Part of a small language model's weights.
Size: 20 layers, width 576, 9 heads of 64, 98.1M parameters.
Architecture: LayerNorm before each block, rotary positions, no biases in attention or MLP, tied embeddings, attention and MLP in parallel.
Training: a variant of Muon for these matrices, 1393M tokens, 5314 steps.
MLP neurons of a small language model. Each row is named by its layer, matrix (down: output weights) and neuron, and shows model dimensions 320-415. Each number is 500 + 50 x the weight over its row's rms, rounded and kept within 0 to 999. Numbers have three digits each.
Before each neuron's rows, "raises" lists the tokens whose logits its output raises most directly, leaving later layers aside.

raises: "y", "t", "ors", "tor", "ot"
L16.down1029:454483586543544510489491488529533563489493542571506617448486495485555431505512487479471564580520508461529458493492495545501482402549509482523471543395470562476561483546526523521570497551478493388540611516519492551543503450522490460532570525472453524478530463462418514424489513530504545518

raises: "ate", "al", "ates", "ians", "ial"
L16.down1364:431583451457514476491490362404572531472548450517520525527572532543517513543447433531519488552515451534458506498526530500425598548507605558492535508538433524506586321507475509594581524499488455576566519451469488498529407539489427444425464460446523401607496560468540577504513546485555598532

raises: " justice", " judge", " trust", " suspect", "t"
L16.down1127:457474462522480519521530496541541585433518442431490523514425495564496489497398553576436431572480599505600597476497547497497572488555423481541489563551493375439522542413520459536561520536471552400484451401478406538538453473457593467470531531465506603475519501417512386469571509566464413503

raises: " after", " since", " following", " afterward", "nna"
L16.down1455:567524496473509485533462516457435514527501430460570558500486478573574593529417493480481516479494554526547484539418502526491465449526485551575478472558419442452501437458539516456501477505535454545413505458569340549515475476599564476524554536469474580550500489498471487507456456598551524482

raises: " being", " becoming", " giving", " making", " stating"
L11.down949:530572546454411450481405441601534580579552503533468566492550547618530485466517459485558520561416474526410555499535530497507449466455532565499525608343591477393467467453552499520515443464429509565425459537546541542559472484614480571586539613459493538563497549572505489522407377530458560472

raises: " 2022:", " November", ":", " December", " September"
L11.down1265:506472385497440523472455517456470562480499617510503458501465600536547508525432505598447512537406537454517548572555620499501545465529487464478507549529543495477558431472650490433534590494478524471495530459574534490457507472538491439616367494441624557426493515538443496467529461466513464443

raises: " (", " (1", " (32", " (2", " (6"
L16.down1295:479513479482552471427532483416485509540528367433545466431482505466456518473553578554435499474564465506494442434518517412483441486487466548467519563485503437545495477532527493488468474560421452570467481449426436548505467487498557454498520485508589456584525489627500401486546416553505492511

raises: " prepared", " built", " held", " installed", " released"
L16.down506:625485491383466442543553514493434536385486549504473543549543519490460557409534480578492510491530469483523511539435451509474468465473571496596489514485512534493491449436496434533603437553541410572541489522371524547485550480419570523428420504561484515566582502468486474450376503577465589507

raises: "th", " years", "nd", "81", "–90"
L11.down462:576419567445599466519524557429498536468462519412539488563509484457487515521493526502501513480588440541481535496511468531519576534487395558556404564484416523465506469495511527534538499526597460536539537534446502514464508541449476427517532439521428572499425555588507543607513545454477521500

raises: "'", "’", "‘", "to", "′"
L11.down1652:559648516490550510615474512534520517513484456568534548471484498450383467515469583467547578503461520507559547480479500448496484530523526420442428550452497422459568470482529459498454419562561517497442562571500567471519442476495391486567526480484556415542518504503628503513552484560440516465

raises: "'", "’", "og", "gg", "ky"
L11.down834:464496522489595462526636488493517523450433432489484515487441480509441443470515524566559522549545488436521501545438531446559550607563519437480499474464383549514479466465518483460527507549539509474463566471465456537505443490554497543484493579541534540518475498487503436548557610522503478488